{
  "qk_norm": false,
  "attn_scale": 0.177,
  "init_std_up": 0.0966,
  "decay_fraction": 1.0,
  "final_lr_fraction": 0.0,
  "batch_tokens": [8192, 16384, 24576],
  "steps": 9733
}
MLP neurons of a small language model. Each row is named by its layer, matrix (gate and up: input weights; down: output weights) and neuron, and shows model dimensions 32-95. Each number is 128 + 24 x the weight over its row's rms, rounded and kept within 0 to 255. A neuron's up and down rows have the sign that makes its largest values positive.
Before each neuron's rows, "fires on" lists the tokens most often at its 100 highest values on Wikipedia text that the model never trained on; "fires before" lists the tokens most often just after its 100 highest values on Wikipedia text that the model never trained on.

fires on: "il", "ic", "ound", "c"
fires before: "y", "it", "er", "ar", "ial"
L2.gate355 [129  89 160 128 140 118 160 103 108 168 122 138 133 123 119 150 157 179 134 110 127  73 119 114 111  90 134  87 123  99 146 151 116 142 131 122 161 155 158 133 128 151 133 161 135 159 135 124 151 103 132 116 140 134 156 137 124 162 121 128 129 135 121 160]
L2.up355 [131 130 144 159 117 152 155 142 102 108 165 106 159 127 170 145 177 152 172 174 124 146 123 130 105 128 116 129 118  85 102 136 143  97 123 139 123  98 116 161 120 153 145 150  86 183 135 129 108 123 134  89 125 139 110 138 135 135 113 106 131 170 118 130]
L2.down355 [119 138 138 134 129 130 148 135 141 129 109 141 125  84 128 149  75 109 143  96 131  93 101 162 122 119 133 111 117 173 170 128 120 148 133 128 167 160 101 100 107 144 114 170 129  83 111 138 142  99 121 161 125 139 125  73 160  94 152 122 170 108 170 113]

fires on: "ou", "e", "ow", "is", "ie"
fires before: "se", "ver", "b", "e"
L5.gate311 [156 139 157  61 141 133  70 114 143 130 139  73 116  78 116  81 100  98 167 139 136 164 133 114 165 100 110 153 104 124 104 141 136  97 120 107  99 138 119 121 136 107 108 133 142 126 144 199 141 137 139 144 131 147 110 164 112 138 151 121 110 108 127 121]
L5.up311 [159 131 129 134 188 134 145 139 141 130 139 132 116 163 123 106 116 102 107 132 148 119 123 148 157 114 152 117 146 143 109 135 134 135 139  80  94 149  73  56 137 164 123  87 125 142 128 139 139 115 137 168 135 113 102  80 139 150 151 178 102 164 143 149]
L5.down311 [102 127 152 124 113  97  96 145 133 137 126 107 136 139 133 110  87 135 143 126 117 153 119 110 138 143 164  88 124 145 147 101 165 134 151 129 105 105 132 168 144 138 127 130 126 119 150 143  94 102 125 144 106 185 169 167 104 122 113 177 139  65 140  81]

fires on: " |\n", "|---|---", "ou", "ur", " |"
fires before: "|", "|---|---", "n", "p", "red", " P"
L5.gate609 [133  78 109  98 153 157 128 146 120 138  77 135 141 105 158 104 146 143 151  92 113 132 114 115  32 141 144 136 119 111 186 108 154 111 147  77 140 110 100 129 134 137 150 161  99 100 130 129 163  93  93 132 154 133 136 126 130 146  99 134  75 131 123 118]
L5.up609 [145 153 133  98 121 147 141 147 147 107 136 145 133 129 147  91 153 125 149  78 118 126 108 166 122 161 150 148 136 106 149 110 139 145 153 139 121 124 133  94 122 122 109 140 129 120  97 148  69 167 117 136 137 148 132 128 163 156 134 117 149 128 135 137]
L5.down609 [117 128 138 114 120 124 114  88 105  81 141 129 140 181 114 134 187 161 121 119 124 119  83 131 117 116 135  84 171 111 110 100 121 108 111 139 178 106  92 127 135  74 106 124  91 105 135 106 161 122 108  89 130 131 129 123 153  94 132 160  91 123 145 149]

fires on: "\n", ")\n", " |\n"
fires before: "-", "|"
L2.gate331 [119 101  95  97 181 135 130 133 140 152 121 167 127 127 127 118 139  95 166 128 135 138  85 167 109 159 119 103 149 146 157 121 133 107 135 122 108 139  96 118  92 128 150 108 120 120  95 131  84 190 152 126 159 153  77 124 128 104 151  75 132 128 133 123]
L2.up331 [123  71 114 143 159 120 128 122 139 128 110 118 112 110 122 121  85 100 137 119 154  75 142 110  75 143  67  67 172  91 116 100 123 116 128 148 115 133 143 105 117  78 102 143 151 127 132 126 133 144 169 116 101 121  81 101 154 115 135 139 108 133 102 123]
L2.down331 [122 125 140 157  88 140 118 112 101 138 144 145  86 116 119 129  78 154 153 120 153 139 111 108 127 165 130  91 109 154  84 167 140 148 137 118 123 142 107 128 174 130 127 119 126  72  97 110 156  97  88 131  87 136 114 142 102 159 120 109 116 132 122 116]

fires on: " |\n", "l", "m", ")\n", "e", "ec"
fires before: "-", "|", "all", "|---|---", ":", "ond"
L5.gate483 [ 84 103 181 112 169 131 105 150 106 154 166 113 129  86 114  94 118 125 160 174 166 103 120 131 139 136  81  87 133  91 108 170 130 161 154 108 121 141 112 133 140 155  99 154 120 119 142  86 125 107 148 147 113 128 115 135 144 131 128 118  85  93 134 119]
L5.up483 [137 108  94 128 121  90 111 145 146 149  94  87  75 128 141 164 102 110  74 125 149  79 135  82 114 164  94 127 151 157 101 119 117 147 181 128 130 114 113 106 111 137 153  82  92 163 105 107 147 122 113 106 133 157 117 116 157 133 135 112 138 169 116 120]
L5.down483 [142 115 182 135 116 110 175 183  91 143 118 128 126 130 104 139 165 125 165 149 126 146 106 129 146 102 141 154 118 105 135 144  83 127 142 122 159 106  88 112 154 136 129 187  94 152 105 164 133 160 103  98 142 102  97 129 114 105 141 140 124 101 113 119]

fires on: ".\n\n", "\n\n"
fires before: "==", "The", "A", "In", "L", "T"
L2.gate213 [159 117 148 114 106 138 129 171 117 126  93 141 115 118 142 118 147 143 149 127  84 108 151 125  92 146 122 112 125 121 130 138 121 166 131 146 126 143 119 176  95  95 131  66  90 101 113 131 155 137 160 152 147 108  80 145 148 132 121 112 120 126 121 169]
L2.up213 [ 85  96 142  88 167 126 138 119 127  87 115 135 163 165  95 152 165 139 132 148 120 130 140 143 161  86  84 120 142 161  73 129 109  86 160 115 100 139  91  99 114 135 120 107 145  91 125 137 154 176 102 154 105 114 169  78 135  97 144 113 162  89 157 119]
L2.down213 [ 78 106 150 114 158 150 134 120 102 111 160 104 134 156  77 145 133 170 190 154 167  97 146 148 121 138 106  84 129 131 127  90 124 114 146  90 131 150 127 110 130 163 145 107 125 118 127 143 133 128 100 112 135 105 187 108 122 118 166 127 125 120 152 113]

fires on: "erv", "ce", "o", "ame", "v"
fires before: "ice", "ic", "ed", "ant", "ing", "f"
L2.gate283 [119 145 166 150 159  99 135 115 116 113 172 125 156 122 109 137 130 146 193 117 123 107 140 131 114 116 147 133 125 111 104 129 111  81 158 107 128 111 119 118 145 180 122 101 125 143 116 128 114 145 140 125 177 112 129  86 168 153 119 113  97 131 158 104]
L2.up283 [106 122 111 102 130  67 138 102 116  88 120  73 123 114 108 131 115  95 137 158 161 116 130 139 136 158 119 102 164 128  94 116 101 140 114 126 149 134 107 138 139 130 127 114 157 142  82 102 112 146 125 106 106 145  96 126 111 126 154 140 159 135 125 131]
L2.down283 [141 120  88  91 105 133  99 129 164 151 116 120 112 115 142 108 156 104 138 136 118 113 109 170 159 105 135 145 153 143 153 121 106 115 105 138 163 130  93 142 140 136  84 152 149  95 128 119 148  70 101 128 120 131 172 122 124 146 125 136 108 127 125 102]

fires on: "|---|---", "n", "k"
fires before: "|---|---", "|", "|---"
L2.gate617 [ 96 135 120 132 121 178 124 162 116 114  99 111 139 121 154  92 125 142 148 119 175 162 139 120 101  98 123 148 105 133 141  94 143 125 116  91 137  96 141 174 197 108 135 108 127 164 119 113 100 145 148 136 135 113 117  86 135 115 138 119  93 121 156 172]
L2.up617 [174 110 152 123 121 130 130 131 104 166 163  62 143  97 112 140 172 117 155 147 117 143 121 180 108 106 141 138 157  94 148 141 109 141 143 129 124 150 103 117 153 148  85 145 115 124 155 118 114 101 142 118 154 125 176 117 146 169 113 123 141 139 135 152]
L2.down617 [117 151 132 114 147 156 157 172 164 122 136 168 160 124 147 108 134 136 117 145 145 101 120 131 101 104 127 109 155  93 157 107 104 143 123  89 142 138 134 132 126 125 109 144 118 158  83 138 131 144 135 147 117 114 106 109 172 158 134 117 140 128 171 139]

fires on: " be", ".\n\n", "),", "\n\n"
fires before: "f", "g", "en", "==", "ing", "st"
L2.gate384 [146 161 102 127 124 119  91 113 101 141 139 151 160 153 105 144 136 123 114  67 151 130 160 142  97 178 111 166 100 136  85  99 125 123 171 173 117 169 134 197 111  95 142 142 127  83  91 118 121 132 141 156 125 139 146 126 132 144 134 114 160 138 134 112]
L2.up384 [121 101 141 123 123 132 175 103 135 118 161 103 144  70 116 156 106 109 111 143 132 106 127 107 128 142  90 169 161 125 100 167 154 103 123 118 108 108 144 137 164 139 120  94 141 154 122 102 160 161 138 138 113 114 169 140 100  78 113 124 117  53 134  90]
L2.down384 [134 130 138 113 125 115 106 187 109 115 131 122 136 155 125  96 147 138 111 146  84 125 135 132 135 113 129 130 114 133 144 118 173 176 130 116 149 143  79 142 115 126 171 170 124 139 122 173 111 110  45 118 151 132 140 126 137 149 123 141 138 135 150 123]

fires on: "o", " le"
fires before: "al", "ot", "ad", "ing"
L5.gate362 [ 99 129 144 156 156 141 112 131 107 136 163 114 160 139 151 154 157  77 123 128  86  97 130 139 154 134 109 108 136 146 104 116 127 121 174 137  84 155 121 105 135 147 174  97 115  95  91 177 183 160 122 142 140 109  78 151 104 123 146 129 112 133 134 120]
L5.up362 [134  89  74  99 126  83 145  90 126 131 122 160 109 109 128 134 171 139 117 121 100  96 122 150 157 110  83 122 156 124 134 112 143 132 142 116  96 164 110 108  91 148 121 155  91 145 104 107 100 116 114 104 131 114 123 130 104 183 120 113 111 172 153 108]
L5.down362 [151 163 139 150 119  83 113 125 104 141 123 112 116 131 124 112  81 109 108 128 132 125 114 146 127 143 165 136 137 118 153  85  91 114 126 135 143 147 139 128 146 113 109 171 152 125  94 123 137 138 141  96 137 116 176 102 161  99 138 154 106  97 113 139]

fires on: " |\n"
fires before: "|"
L2.gate535 [122 109 100 157 104  84 113 140 125 125 102 117 121 147 132  90 144 181 150 141 117 103 117 127  99 144 119 102 107 126 120  77 123  68 131 116 116 128 138 126 152 117 177 124 130 145 118 116 107 158 115 190  97 101 116 145 106 118 122  85  92 135 180 117]
L2.up535 [139 143  88 153 168  89 139 123 114 137 122 129 156  54 145 108  89 143 159 177 155 112 130 123 127  93 101 148 152 105 147 148 124 101  86  83 112 119  89 138 125 153 110 143 171 109 143 130 120 167 141 168  98  86 109 126 142 119 116 111 142 150 158 150]
L2.down535 [127 117 117 105  97 114 111  97 138  85 122 106 110 138 110 115 148 126 159 157 118  76  88 143  98 152 138  71  97 138 102  89 152  81 123 143 143 167 131  90 132 111 154 132  98 119 100  97 116 102  83 133 124 149 131 130 136 147 100  95 148 116 136 120]

fires on: "if", "e"
fires before: "e", "orn", "x", "et"
L2.gate220 [147 106 150 114 130 112 120 101 117 106 120 101 142 148 111  63 125 124 120 115 118 116 182 113 147 117 127 161 120 149 125 122 135 109 109  90 138 131 126 112 141 176 130 102 136 140 170 107 123 131 163 142  96 188 161 127 166 131 158 116 155 126 109  87]
L2.up220 [126  91 157 112 112 150 103  98 144 126 121 127 111 154 111 123 112 101  82 122 164 165 157 161 141 175 131 144 153 164  79 131 159 107 115 123 120 123  92 141 153 167 137 178 141 141 146 124 165 126 122 142 126 120 131 123 124 128 147 149 127 112 127 131]
L2.down220 [135 139  74 110 146  96 171 158 148 110 128 132 178  86 127 145  90 112 160 156 171 146  94 116  93 139 123 132 142 121 125 169 144 140 165 132 147 103 104 117  95 118 137  84 145 115 106 154 131 139 147  93 188 138 141 136  97  99 107 132 111 142  96 110]

fires on: "u", "ol", "o", "il", "iv"
fires before: "ch", "ar", "ff", "it", "ut", "v"
L2.gate7 [129  97 107 100 135 137 136 132 128 170 128  84 114 147 123  83 132 118 146  98 106 119 125 154 135 109 150 141 101 106  89 172 140 113 130 179 118 149 163 205 141 146 127 101 179 108 174 113 106 147 160 108 124 130 147 151 128 153 100 130 135 112 122 135]
L2.up7 [150 134 103 125 112 136 176 134 103 120 147 100 114 139 142  89 142 143 176 141 131 104 156 153 159 146 194 152 136 133 111 147 180 123 105 120 117 170 143 137 116 159 131 175 140  94 140 140 122 119 100  99 128 133 156 101 132 129 107 125 129 119 160 129]
L2.down7 [113  83 173 152 149 130 142 141  95  91 103 152 116 121 124 144 181  88  81 134 147 138  84 114 108  95 129 136 134 164 154 147  77 137 166  98 154 108 120  88 141 109 120 148  71 111 142 123 140 114 124 126 142 126  91 102  96 147 160 127  99 127 124 124]